config.yaml
num_hidden_layers: 13
hidden_size: 256
num_attention_heads: 4
num_key_value_heads: 4
head_dim: 64
intermediate_size: 1024
vocab_size: 1113
hidden_act: "tanh_gelu"
norm: "layernorm"
norm_place: "pre"
norm_eps: 1e-06
positions: "learned"
qk_norm: false
attn_scale: 0.125
bias: "all"
tie_word_embeddings: true
parallel_block: false
init: "normal"
init_std_qkv: 0.0197
init_std_o: 0.00386
init_std_up: 0.0197
init_std_down: 0.00386
optimizer: "muon"
learning_rate: 0.0103
lr_mult_qkv: 0.4
beta1: 0.9
lr_head: 0.00799
warmup_steps: 200
schedule: "wsd"
decay_fraction: 0.715
decay_shape: "linear"
final_lr_fraction: 0.0
batch_tokens: 65536
max_seq_len: 1024
doc_mask: true
train_tokens: 295500000
max_steps: 4509
dataset: "wikipedia_en"
MLP neurons of a small language model. Each row is named by its layer, matrix (up: input weights; down: output weights) and neuron, and shows model dimensions 32-127. Each number is 128 + 32 x the weight over its row's rms, rounded and kept within 0 to 255. Numbers have three digits each.
After each neuron's rows, "fires on" lists the tokens most often at its 100 highest values on Wikipedia text that the model never trained on.

L5.up945:138110205138109150177147088160091152136157117130096146123068122133145064175152152136152158164097108105149123142149161074118140078148095175086180136146091164171104149155129105187163128095119091177137138191109117095126132059204101098126153105123114171123138161109199171120131126065063149136
L5.down945:130176092141110133102100149089122137079187146135122118107119161078130088149127165186178115095132082116123117136148143148106115061104097178144114131211102141154115172119126158129171153103137127118085116077185152065122126111165136089085129068189120061076113134161094101161152141199129170147
fires on: "y", "ar", "j", "ay", "ed", "ur"

L4.up721:138151116154179144121190079112099131167138119204145089136099082101082084127138095126103161139112144075113105193138095069127099135196125114179112125175098110121161151180104103141111154144143170101151195119169114069121135117128106153061118084152134131167098165161131143132212164104167143158
L4.down721:118152116156081162087154169127112153167100149143105134118085147152184160165173134112153130141120098114153103139144147159096082087150144105137130073133126110112118164164115154137161169144180100157136151114114185060181084108120103074192165104094119153144123136143084091094091088176131124152
fires on: "ess", "her", "end", "ens", "or"

L5.up935:162145103125131106095107149123139171167119119135195081143083173124133146133130167102125173173099080149121138131127145118115186118167161132165150104132160091133115123076160153159163125124106169133088132102143150127095148102122104154107084132200075160157191131111073172086125151127096057113
L5.down935:137141116145180093091122112116138174129183082130119088162139226075142151208158176149174199085075080107130154115104113138153137063118163137103138070123171108138132113109138167111133216113082089096103104109182136188132106134165148115094122110111107176117109128135113233094146030084141080136
fires on: " st", " St", "t", "cl", "st"

L3.up217:119095189100079070147136133146115192112160127111125171151111147110045178136148134097130126102107122119162108168172193103142214146134090122135101127092141100132162182068077126142170126142107127141134157191155121165170136096092117109102083138109104122129146145119126096094099143129061168160
L3.down217:180128108178128110057135117125146111124138118136129162134133081123107205124157086152142139112089085126111059148152184142124147119169090133203139091104137123130089113075162131152136142152160106130127144164178129148243133140102119070122060110175135155100137135114142117079141165127151117147
fires on: " |", ".", "al", " "

L4.up18:105133081082079154109129079128175095108065086174136147166106201126148129147144123230157099111152118086072079130159160096142105135120118115147138179090132115205100113109172127166111197153137151078129138097145140159127131178133135111113096186112085112147128106139128095078113156146107161154
L4.down18:133082086097165119099118112097112126114123160127121173168176135118138163057076120160133190198084135158137097111111146070096148154086118154179147137132121145119136113161125055136098144132104150080126168129130097161136109111048109164105186124119132166135079149120102119137086100208119147170
fires on: "in", "a", "s", "c", "p", "f"

L5.up907:130182114115168151133172149171139175124162171144118130173114137110148133084234158187154058122110099136186145109146115115061161099129122136140181122107106047058114085168127117069113123104112071097176141109166112140108136042164137129137105098137181126114170116058111100122147139180102058174
L5.down907:133115116147159101076165122098099164143099088132105170129155153108107124155177120150190099064117060113111099097129159160084168149127200104128111121127107049124209148117163081106142153134054123105171111130115136125141163125168162121111148170112158117093131099127105116158206117120104088147
fires on: " ex", "n", "x", "p"

L5.up948:147090131061146125061171106157158076059156082103145111043172097108093101149185162113161192142156141086074074170095139158149119112125102113089142187133163080029130095234183139128185120105152160103175139177145106220114173137108172116121126119173112115105070148104189163172171103109147126135
L5.down948:132105079156160205203117113137153149149130088132088151141108125113132125137125172138078103113159126123118083155125172059163113161171096162142137093122145190154139168163164133136091104111148030078117136172155119149139162121132190136119101100159190112165146141153103123057066124110087103067
fires on: "a", ",", "an", "as", "2"

L6.up166:093128099093139129107121154127122099100148119126133127121136117126084106111082094112135155142083123126113068100114138091108139133136227191124096143132174153094162183169142076111152134141204096094121114106180086144094143110188139084162084168115152127126114165115065134113104126129105135129
L6.down166:151132123135134144107102081174106137125121114110129167106159145132032104120181109141107159109154191139140073185078150085078109156155155073114121155105120139186080195153101100087120117110122108127149099127111148199143180132149162139095162144188090102161162124102178137091166172088172113131
fires on: " not", "ent", "ter", "orm", "ard", "s"

L5.up467:123089161083191121161181162131189142127106135109151129157169125166126116109129135163123146106126080093139108109130181107132170072109096176147109154081070117049117120143174119112116116126181141205116125143135069130135064073124123091121119062127095145153109167139212165068102113157112139105
L5.down467:163126124074171119115147151085153112131103107098107152127133144102076088141142081128175075121134100136126142152194121163167110098108134131092105114112177116130121147168172115145136105063147110115177110086128115072075071134145126084106129164087165141122155095089104127097163171125140123113
fires on: "us", "iz", "el", "is", "id"

L7.up388:126151128133135115081162090092089113083106154163087098113158078154118109052103132147117126131116112106147143177126151127111106143118115094090131089140151061143148099174100080114122066125137193132108182086150048125141144141131110086167163089224124122120169128178115165142051126154131147121
L7.down388:167184155148130064154151179114126095135140136167154128154150117176095078149084146119103124167149134173133184130116114110106121181054075142145184131137070070129132133128080128115138088140107116132077107110168183134106123100088129131151082141158154152094076170122051146137118119177145149113
fires on: "ic", "al", "est", "y", " y", "on"

L5.up412:117128155145148151106147142127152129108120140108091150114144103120178105157143139119089122097092192170107160120127116141045128104142179106151152138160146132091175093126107094075070100101179058109081124164109159165122188099098186138191130156132118152118119130131136095057134207164147128151
L5.down412:113162085131121130104075144097146108113116175097171163122135081130139100115166117122115145145142167142155125162150198193057092084093132089134159124178111107114139140106106109124104128116113117173138166157182062107123123143157159056127081132109174084130177148163133104135087146160104170112
fires on: " and", "es", "in", "ge", "ia"

L5.up496:163159164123089100143141201144140128176128135135068142121072197095102066168112123104153108044083099059112146182094154149150137095184118136103126093117179155122104078159160147088076178172181114192117132131189091137141125121109118111123109090125110135160147132087113098119123166109133210127
L5.down496:102112108136057092128144065153178159113160149191190112119144143119123105091099132169133203194094136162139127127134083093125071116102123111128105064156101114104142072111146118132149103138139164117148169119107091169141125079143115097212145161162185129134118155082136157125151150103112136118
fires on: "ed", "iv", "ain", "s", "art"

L8.up600:069093092099115108080111172132082124174174110205058118179136128078170136137135130144095157146150082129093102106131096161162153100157158130148106164154162100142129115123089138140096085085147163101138069097139113132112152160096122120154117106144093183146035110136068132163103087176136131096
L8.down600:099148172137141136161060098153139127096161128068195126108161118198077116142118158144182101117133176119091177169154126123098125094157095153131187120165105162107113101137137175108174147050065151133066066127109182118119083104126129077118136184099125163153118126061174130085109090150096138118
fires on: " a", " w", " ", " d", " t", " the"

L7.up239:173131162148111146154092160143080102151225128151120080152164180124191157149144118136088150150095116088109083111107051131148162047149102141103154147143159165106123108107106123117098068114138118121138124081138162123122139179166096107109114128070110154163120132107077056125120123094143138119
L7.down239:066131138087109086117131189124099137098127089124108161147152132133110124100194188108119129160173143056127118123159109099154119176097141083107152151144098096128112143145145136161198125127135098177108124082086147099172110168104167181167141122127166141128156100190146129095102140112172143073
fires on: " ", "u", "ar", "en", "er", " d"

L5.up440:080160147162112149123146133141141104100097100180122093151115130077100072114193126114093099098115087147094192141181107142132135115193114100114143073162151166163118161116133194125143094145159081190167163083086102129160181165101162138135149149140160093162163087143141097128105057146163085112
L5.down440:130124192107154093178092180159163159084103105129170084126166141129076105180169155161132137093092102144076130096148130134110151150125130142139148133109123137181138143099188102109140122143153082113140109132138123066120115079117113160100171120141110147124144109125125155173121169117135164145
fires on: "in", "ie", "id", "y", "il", "í"

L6.up636:138105100099162142150112210123129123103147156081109140100150100143154103129110104172143070090092120146094146094118128149147116078118135176102159080091144156108139179191137109071145096136185131140140111115141169147132108136070113087176118119133053174139169127085099114106129141126188170105
L6.down636:140137167151152140148104085110139152109050157187136144066135125093122120140155110141152219099136122084130144130196127090117140138153098085102103097134102080142063120215101131137057068141181132090135122155108102120127186104130168151140143166126115122128149174137136113127170145106116104133
fires on: "s", "es", "ed", "ly", "f"

L6.up958:121156120157124119141194163162176155168095102129117089130192104089116163105142168142182135116100188105094147145117135117147136115137150171108083087169144100174159085131029097142144125199081110069163050099191155172147123120134146138119199123161121148109147137088157129103111160103179095144
L6.down958:127032090128159134129161127144103145028161122103091084132069146138183113178183112066179138154145114183118098123173085111153126154118081160175142106067082146072065157110146122145121090147127148161121127164110120149171100175117155155141102137063138146120136143070093115131166122144093095087
fires on: " be", "p", "e", "are", "c"

L6.up698:107176068135129153097096205136101158138146162076100107140112119148174180156089116170137112161096178131072092080128103105100150115078085137165094136151197097136143136103098108136189087172133152112151080087156091137154155147047111138152088203140190118137161129157106144127091144101065147120
L6.down698:098141095113170166175145113128157107149113149163166115126079136122133088121093132085077093141120097102119074109124078147118146200098125130084221172130144195209159135123040123114109106132105124135167078131141129125075120126120174061129151101118190041091182142138166098153140171120114100100
fires on: " U", "Z", "el", "ame", "es", "old"

L4.up635:141113117116109114124167162163102131180181141134126171129096166123162186167055105130131175128178116152084133134161118109155125114127146167125123202130082127147117125137102087117174181070128125138155053094097212129169150133076153064131101131150121107118072137060113109129152108093100111133
L4.down635:124150145113142149121119032149152118063093135117114159105137084156161186125122155096154186124151106054103132107095140101148110151178125115124115131079111136128183116181095128108150124138123111119143071160098144109103179111083132146138194102070107127092159111161157124125183156195196143108
fires on: " ", "e", "t", "ire", "le", "f"

L6.up751:098199134145110124086103107140168125129142101135093137084089113136167101059174162139092130073151117132129114127115115118177114190150063095095125142166164165192169178107206141164145121145143163139172174111150053139131148124162135138205178114183142069102108130134068129114080079160149130106
L6.down751:157118131052095088107162120097097146136128104091103160107182116052146093103112179201133104132163074147147115129106139106059123145135147084148145140092130092176140115088162146147106114147165095080158130122104148164102151080117147114124168153125107151137097114067127154150129126104142086110
fires on: "il", "oc", "is", " ", "in", "h"

L5.up738:150103210165126139095108113169113175137162160153114153117134112073103111134133101127147118150108105067126171130160135138145140185080085139150112125079188089064098127162129143178153136137127110098154148204140115193172171108175097191124109116130121120122119138163144115052115151132114168133
L5.down738:135198067089189113116176110148075133186177091084110145119143089160135124154201129142118125088160158106127127148117134129141122161140120188128141097097115111144151169101139199138131139120108116118123118099159095102093123149109100081089088146110062145088076106143174152118084147098147135201
fires on: ".", "\n", " wh"

L4.up205:112154141126069151143140132123166196080062127115159106101210184159115106119187152120140137122079158141114110076117105126171117126175106138210080106111167115207144144172130121104098168103133142147082090135073167127154121057095099169147157187103149082120109125097154132109137179107152155112
L4.down205:114128125150182127120084162112138098112153109082184101105175128094136115138140143188102123162102160167111149117159107155112148179117150138122081107025149135170118073155160130142130076106089095144115143142159120090092091117107125126144183137155179126076076067161087146091108090147166128115
fires on: " e", " se", "se", "ial", "in"

L3.up959:089139108159063041151133170108124094086132163122173114135191147115146103101195123159184144158182150101091104117153130090188099120200069138182152149095142107097119114062155139080129107120130133111095102163130145163151093145101119165082091144128125101118144158098132159114172092159157102190
L3.down959:083114120135093068130161130116145065105135099152179172125176154153118118108121128104103152138136102102132093191067137166123112125146169104101126114114185114158153110089129145140156171155115161132084079122107128155090102081110111165114103095172135121037150149084063172107120078130151067093
fires on: ";", " |", " or"

L5.up619:113156119139116122148158113137134131128168081113132091146058136163085060112100146121181147117090104123145134223110153123181164146099162055127133191089073100122122148157135132146074158162120154125088128088132076168116113123152118173114188166125138117124148134128173180125116129128129152179
L5.down619:096094049097128124117135130081059063095101071128145167165082149150162094118130093204118119119128120108150156094117087051121138156139121157133157087182120112156173101120132165108110092153091146181162145157044161121137153149092120127102117184190114113126125175100186134125149171147145148112
fires on: "h", "r", "ain", "ist", "f", "on"

L5.up422:138132120081131215153140059169134122197126146152126169143098148153145138167162138172128181146113113155149202100120164087125167132108148100129099178107077133155112115143119164139141115125116128109132144152107113156108129094103072120120124086143091139077157142101171159101155109098056145116
L5.down422:130157109121148108074143125112086160122169142126162106116126126191117160108117053095065180143163127126149089097191060084117130126176110132191135163100109107180138108135103165094145114128127094151106107141097166120116121120187083159137173140144131129077208090082144105160181085147149089098
fires on: "ar", "ou", "und", "ed", "ing", "il"

L6.up672:133207097150125135162126157150075152168157165147149104146149102128093138113108144144131115118152119132129072091113079156135089123071151153166189093139101064115107187124086126135144134083133148106159183167126153142150137074105151102140120102171185159135091114039147061087116139151091063127
L6.down672:088138097122133141156157199112100100149152123148124120137107107178150091049140164108189146171107119118164104125102109192118146148141138129215131129147114068125103075167113151154140121117114143081177130127139183125102166176196070105149124120176176069123122163132106164091150169075096109148
fires on: " sp", " ex", " pro"

L4.up433:102099144077122145104124176160149127131082126137114163092143170178125063158136072121112116131140148134069087145120162078191171160102143136140146062089107143166126124207107096123124124131151154148183085125085124086164132101174123134131101135184116088180078150134180126172163145180128114103
L4.down433:087138105145088161160117104125114183150141097133091159106155095139150184119139085108129104148163152124125170163086129151143153133141133099119042154141195063113172120108162126095145103126133013103181131190134099129095139107100148062068149099120124174093148098121103140068074142102118131038
fires on: "ing", "own", "u"

L3.up453:065153112165082068167086129110110133177102196171139094157158165095143163100157185184158161154145098098140097068136146076141114072184143148121158104142144140190081159128155157132122117198122157129097105149108068105119117102123134198107056145103169131142123102200152169101166163072145078172
L3.down453:157122171168201151113128109078152104090110182188124162151130083088123084116137149162160142119074104154158154161162128152117125095116099138150113113103202113119104095099151160146158099161117114171125166093118104162168119148129112103159173097149116095138112122119095120139092100154112168079
fires on: " in", " or", "ct", " and"

L8.up599:111078160110165100134119144177116117172101127105191132202112106104121114170183135134121160126194160123112218113144165099123149124099103158120146117123071167150072144164133096130067100165166144086088109115117093131158145143139147122073160114135136117170107164177141146165161089127088129088
L8.down599:116145141126193157117115101147138108089173189182161139183130091142186139083094117141104103073169128231160111101080143164174095120157153146084165102129149140060143087149134111090116115176119122124123123155154141129125135070117075140098095116170138101108171150160117108099102173113117108077
fires on: "ear", "at", "in", "igh", "ing", "ed"

L4.up819:114107083151155132089125180188176165139097153058114114036165154158183137130172143092167142093127135113149144147159117047105169110123120121140092105091119098110108164093099085092123176081109149093153092071060187108094134105094107148123129160145198158098153121100130138083165114075150193149
L4.down819:125147073098113113148117152185152102079090157135118116103151160098131128239086117120083157142138124138117133096122128135115118126120075149149092102063118142118111187123171134098149156113153146124193174106131151064070063124102113112099140148121115091071170167158114163109169140109106150091
fires on: " E", "E", " e"

L6.up118:125117119111158143103199144100121170119139078149150152138099077151104161116139129106191146162078156111106137146109099109166123150086156130171094165151086127095099173178173113143065116163173106164085135083213065124179108082159109170129115102119093172146078087153097097129110127159120137166
L6.down118:182090096136104101119064122095118088142066146192126108072165166081095159147079141154094188146147111104070078141114125116101120147173103092146130143111141239072133090133147133175170143154143150137157163148106139089117092098149091137145159155122128165121147136087151185169134114093144087127
fires on: "us", "her", "est", " from", "out", "ut"

L4.up208:105107118113096157113186134168053107090126140150119156162121134170132122139105110198083133149119194148106131160121128103190124103099101038152118128124157156107108125150190057089107138134113123109152129117172111106113171147169106117118137114144121091099139085169187144143140106053103106149
L4.down208:097138159158081129118116112125062135106111072139141093187147162170101121152156101098087133146183121139132147158148155133103075151167109154107118156176160128118126175129112131094133168172164126144096104137126144136121114129111093137113073134124087079113102176109171087095129148125229069083
fires on: " It", "ort", "ust", "é", " it", "el"

L7.up897:093172123112094092133108104119200137120094108115132137129086214173133104113130143156170145110131086091114177179071110126102134096142181147093110135157083153162114119119138097121117104145118126090120157090090112102144122159143176117167132171179191157092129171101140157073108163065146148165
L7.down897:139171098110115109116115148108124130139161081157190126151143135104160122068178060119112189099122085180098146109122150157109149151060147134204115127092112153122164140157102132093080111173078145060130130173133088180124151126134119108133157154161083160187122150145089116134118129145145151147
fires on: "g", "h", "in", "f", "id", "j"

L3.up799:126154148178192187131160167146093090163084105126127135126090131200135159168160083131106085102086138158138129209133114091197137115121098159140159132136175068149074139144096120133167200132183165117129111070105109113120148092166157136172065151147099101136068122067142083131183105111168076144
L3.down799:115135125112167153105090144125152167119182160191121139135152152102180128180092109110109122093136181161096174118161137164112164130125131107086071110111165231122172144117135113104127071116130094109085140139156069107163113120079154136111105122111095065117116141215125153169124144135128200098
fires on: "ing", "e", "ive", "ion", "ie"

L7.up21:121081109124160170205177180071132106114165082188131095118135074091064114141151116129201138080116120129098125125051181113144128099115161132062158109144111106077147155201158096094145159059186114128120104160072094144100101193122172174148084141113123153060133124107142089176125060167144142127
L7.down21:179148145119120156088108143125146087153148164084096106123080189132102117130119110097078134146158076156104080106114083115160133129126067098122085175148149123088158207088103167106087122094142141111132108064127139054191175042095151132098120158120086115138145128145078132145108160094136104156
fires on: "a", "e", "\"", "o", "an", "ed"

L8.up130:179118194155102137147110121102068151136169146111049134152190170139109099104126113187105116114116170120083109131134147170194140190100089141138148133176073139114065121151096137125192142171164089117100093171115142144096153124147158085121121075202113133192091129130142069172127160139144122110
L8.down130:101178109162117137151106128127126096209145146158110092103142141101129103116142122092201157123195113152155174156105068173183163099099131090130123148091089105137155126121136171161097129103073089134169148101154129118159079128126160123113144146143094125145153119168160137095085162067103203091
fires on: "ed", "ing", " to", "s", "es"

L5.up988:089166095193117155081104073079212154106174133083125095109112105134168130123121104136155137093119105123118122121169116061089115146120151100087035136142089151069134154138103064135128122118141138147131172137081108144157150197171130132117104150126094149128128142109155096046138099189135179091
L5.down988:181102126094193113089130152112094052163115158121102123134147109126132062104177168137160101161159104145131097082175126157184129125102184187150141180153144134080135134124122125071143186133111077135123161185085119115106169153116113215159116087103150075097074188111074150154109143098129097113
fires on: "iz", "all", "ot", "z", "Z", " G"

L8.up265:088128129121106061114090141204135171166109157109112132098146148125159111087135148124140133138145077139109152139110169092147108150205082128167149122142136113086111105072057152061140156145108095062103152100120134161154176125093113203075180166114151129120117106147127148116085135162098154105
L8.down265:051154101171139082142124186177153115177109149101123133134100095197173113180166124128131126104182095154064159140122130081167077108099122090139080098088151102113170149124118134108166146111182115137163108111093088115130074177116154138096159142163113063065140141106122101051196149162139196085
fires on: " se", "e", " Y", " Re", " E", " e"

L5.up519:107090109101151094072154166114133143156129166179109164125184092126129059120140158096125157093110159133121185153150096123163116134108086135102088133148138150091085097103090102143132146162072165054123108132079160190129144162172134178111117239143107137126161105091168162121114155131156122119
L5.down519:079138127204161094046182213142090162167144082100142172140087158149113144122173109060147104107149106125135057114119151160103121104149143115130126132172132080203139101098158135166114142121139105185130098119064110130124123161175091135111131112116108163090113107106113112128131154104042083142
fires on: "ir", "e", "y", "x", "ap", "c"

L7.up485:142076146127157116093159132117177148086172196149117105109122109123104134135185127106147150081139095091122145085175109077139169137135086103102095080158151068109167112200079091212094148031154092130083150157102166142110104162115077234117163117111109114094117178136198151059149096121132132190
L7.down485:125102084118154121102117116142105121110191121184160089134085093144120107143110094140108060051138099140121064159138125108166084133117099122141191156138107163182121110174078096147142122103146116084109122082142115166166100185114130101196125173139122116126112100170090093180123126108153136186
fires on: "."

L4.up457:105122152114068113102121149130211137167157183129161137094100147112110106134049173065120180090134112150095158190109158141137127035128134123146074182159187123067077155114088141127139178051131095135146141136090157124156122102137197098142162149121102121106163147064157109109097127145151162134
L4.down457:127211096127123147220100073168013162145085120156157104091140124129135130122164114171125102164130048140108097078133147121149166153115152074094133057120121100127144208133094104201143136088173128098122085127147119081127149172143186157115128105115108162080139118112157083199168085146138085144
fires on: " ", "ur", "le", "y", "if"

L4.up482:201118112094130116134132233125104078134141149119083171097178161108195096147131133135142120144183098140137068075133147158159208117133134077100153137110163092128129135181112157157081147101203092157117137149138124137125116100055151095154069077157126109074111114094129141102164148114138109100
L4.down482:134115112090105115107085130127186162127115109189128068078151155088111218164137084113142145081137104151123189108126143208133178100149115095071136115100194191140066128141110124074099115134085154088063128155103166107117089131128172106152133150108164101128219123164134137147120119123135185131
fires on: "s", "es", "e", " that", "t", "end"

L6.up713:103131149141041156134151105120134175134137074151124137068170122116092106061111136120149061186131119042106073125131151150120105109113148153108117119138114117188106126103177114132125152132108145154121143130083130111139119182138131134087080119158250162146181198110089102117087125112119128149
L6.down713:139121103127103133136146163148153115101182111169087109147114143070140152138103085180112121081107139162131150125112126089143103139116112163139150088044120156172124179146151174101176095157179078101052123152123089123157156125201117154202114123095089125137118069077136091083154117105138118117
fires on: "f", "s", "ad", "r", "im", "in"

L8.up234:111137085078111183183120130119138144137166123117117106104116163107111116102193127129107163086090123145147091170117133129109138073071145073112128086105078172132196185217107117071169104142114149128179173152129134174093157127075130107163104077165128158125197126126092120110121105148153146108
L8.down234:132129145133128077136149114174213112125083076130157112105115136149123111138132089156132088166166094095109128169173160160120054163137137142157148141109150118120128144139065125153042165157079158196138135128135144155092126136137155118099188103067174182119114152088153128113132120170102087123
fires on: ",", "),", " is", "3", " of"

L8.up984:112115166187149157127144146093162183155182087110123120118047127102090105140135179088069155118140151108136147110138152121106076124182156087141104053135122097099172099116123236137083149109149134084098144155128073144129074125077176154122184112107130170131151173218094111164163111139132137098
L8.down984:121191115108126101133083159144111139157144152135131147078095187088132134060097164173186169169159144133115130164137111174152064132094147125137102154170151130106126137079129182180113172128115107119156152145090131171084075072151178208188121132183118144100089095127116112095186137083178163102
fires on: " st", " p", "e", "und", "st"

L6.up773:150173169123162119096147140116126164153123130164163118103111136102117099156135172182118155159137129123145155134133195105086092116173161142152159086111126104155153133095181112116097211090121159136128074158105105164110138038075162158090164118168108208131174120156114111139147121107169115114
L6.down773:079108078164150112123125124105137124131104078085138138107111187065237146156169194109170151069160132129092119105118120134176098133125092166073119149139118109193100171135155097079123194081094145134099173150118132177054066166154134175131111144172126158104113152132119112132169085097212171090
fires on: " st", " St", "st", "t", "se"

L4.up303:149151104121112161113111112107142099128139135174131102145128109100084103079200103122142152120114146137138081067154095130077071121149117118160137150140138132089122136101126145088145148079177135122117104147141142126114177050140105129116080122124171135063133117133115055137134132190082142112
L4.down303:060164094100117147086143141081152151133133106127123169167101123131139130119178108108140155151135123107164121100100071125103097168117122089119131138128109016136112097133224164096132087144142090111137116080067100124129181136133107107113149087114178129132162069088135221124151177092082094118
fires on: " ex", "un", "ia"

L7.up943:149137141107149137161123151145131152113163129143096220122121114101116135077067152156136194132078077141169108136144137148074133133174156087160120089132129204149136141072123081099116111130144131099088113087191093159117190098127153134157056171129144135106188121152176124125081134163144136147
L7.down943:168074097079113191124082128182115104126098074128127091143123142102122146123154108148179091085195137141106160128095161179060103135105115168171108125090133142129091195125156156132121153078114134174176126126126136150127124138084082138115110135151171126156116149129151113114077093146101109149
fires on: "as", " w", " has", "art", " had", "et"

L6.up286:093158174140152166152081113131125205158117102125121129128202153109094159125224184134114127194161156123142066166117120084129104065101137124063164168093178122125131122146140117142114110166141098145124151074111155167116156127173098123136162120108110158043153159125118109052064169086093135120
L6.down286:129101125124139139173117156131140163075150176141085100160184089168128083138108100137187074144038105151133159137079128135101167121130107161106126148085075122134131094170184124122179087166119154173087098108152108091131073140196092154100157126173110127083122095083063187170155129163160170094
fires on: " ex", "es", "d", "s", "ed"

L6.up872:131173114132177139108153105113097112152110062124118094145065110142154091130121157120173096113121132163105083137136157107111153092154150134165091134176140148092124154127132061198136091101134101099114159077129095124082083097095101116110117112146208155092133144153155094098188132153126126107
L6.down872:129149107156159143136133073129067157135101113120087047122130116136133150106132138072109167160138159103129140105039122086146135118168124127073092095161128132116146139115182109069149145128191109144107193138111122132115105198124198085165147115133102105103135109150118112080111114205160121109
fires on: "s", "or", "ers", "er", "ess"

L7.up915:140125097168135135103148144203099142099076147121125167147174143166152172185137180101114143112115130093060132167150119084105131165120144134155099042153140123128156099115100109149138175077210133098166138099125119122115107096177118135196141127089132158131105133162135138143167120120094166108
L7.down915:111190123129096081154144125105162080172078067134166120158088172091140093173126126154106116079126107141104107164089102129087140090126150127086148119111141117149128102103138121111135151144120190166148161120167135072166065107132129152118132152140142134105165146082167179158197078095144193118
fires on: " E", "E", " e", " he", "os"

L6.up386:155116115142127165125137136169097178125087119135154138156121127174120145066113171126129134128118130135160145093100082103106147089155073142105161133103156172074129116141133118131161043169207167104111128056041145094129121062156130146130142136102148131131160140092106140102153153107090117122
L6.down386:133135163135106130117090148149132148076134161147179157103101055157090098156072093074094143163067141038153168084097137114127117113128113136167126126136137074090190146174176096144165128185145190149100159165087162108145092098156112125135099110119049165140145146106026160151130080146152167168
fires on: "s", "es", " o", "os", " |"

L6.up891:110062088156080099170158143193080186100152128116140199121123115148129175102136138167104124143062084147166117143155140157095097137105096107136150068162090172106049093111129060119129124097149145128122145094189135156110157123184121071128122089142107136110111124148170121128135087126129112181
L6.down891:087083071135161170179118125101095083100149121058085152069105126108086166100112129167167162161115117153165112163126118107089095061133126104137145144213127130115101108079090093102121165111106113131157155175183135160115131161170107108149104121161152107099071124129160094115155184132160130180
fires on: " had", "ust", " has", " cont", " It", " He"

L6.up653:113092139167149108154156155102185188152139120169032170126115090141132104052138161108092145055134106040107139097139183125138051170110159100058151129121081097078113122144105138096091115063185151121107153124198045144178096072173117185149124114123105205108105065139187120097150098143142116155
L6.down653:153128097139076145175110125191125094092141105115135183139135175126086152161077074094133136149149076136157138048113081145132166123119102151061114119153098190140085175180134132192109051069129077103167115081091151144092159130130127089091127141186108136121131163106121065174122093077148101098
fires on: "est", "us", "is", "ist", "at"

L8.up421:082162147083156211182106178118158131142116106125150122170120127128113154159117125121140123152180129092156041067181109092065200151175089145084154110162166135129137148137084088097216105146092190107088136091128105184127187171101141084169165205131143093128113172114148186161143118048124141099
L8.down421:137087126102120109089140112115098143153163068153090110133111129134147125142165167157181160138094090105133141131122181142094074088094149111139140130097079090158185062115143125200157152169170054109092113140165169064129121101143106138094121129095111199132122126171138069088117167148125145159
fires on: " ", "1", "el", "2", " o", "es"

L5.up491:085150166186118107164095173152100081169103114085224124164118108117127073091080114166133119078145130117123178085146180111129115132126126148146141180152090167100086087150072148096108173165139129162134160125121096124149157151169157154123081094096166111143192051083107085153169094144139133095
L5.down491:178134122138186129088159178118165153126130100128106139155142114150170138130116176161167138097156148105099145121119113128123124127150124149113139123140154134105124049120145132127163104080140080098150063116144166144145135110105136129083090130183137081113082146163069200116119112108142139112
fires on: " |", "oun", "w", "al", "in", "igh"

L5.up140:174117109141135204134106163142132123126112119109113139083113119161121150102111208145132138089100111117097114080132133110101152142118054107152123105126192116094151152136114095125084114079121141108142122107067178156145087144128133166145186123149244142188148124159086157115149099098144126131
L5.down140:143211115135118174129047098162153117173071195099104095119099119141154088204075097153080166113144108083165078101080083125147125121185137190128120139119199115089106158060151093088134147101115121094081195148069061169092100100072141170071099107111153115075139120136085131134166161164140152138
fires on: " e", "es", "==", "\"", ")", "s"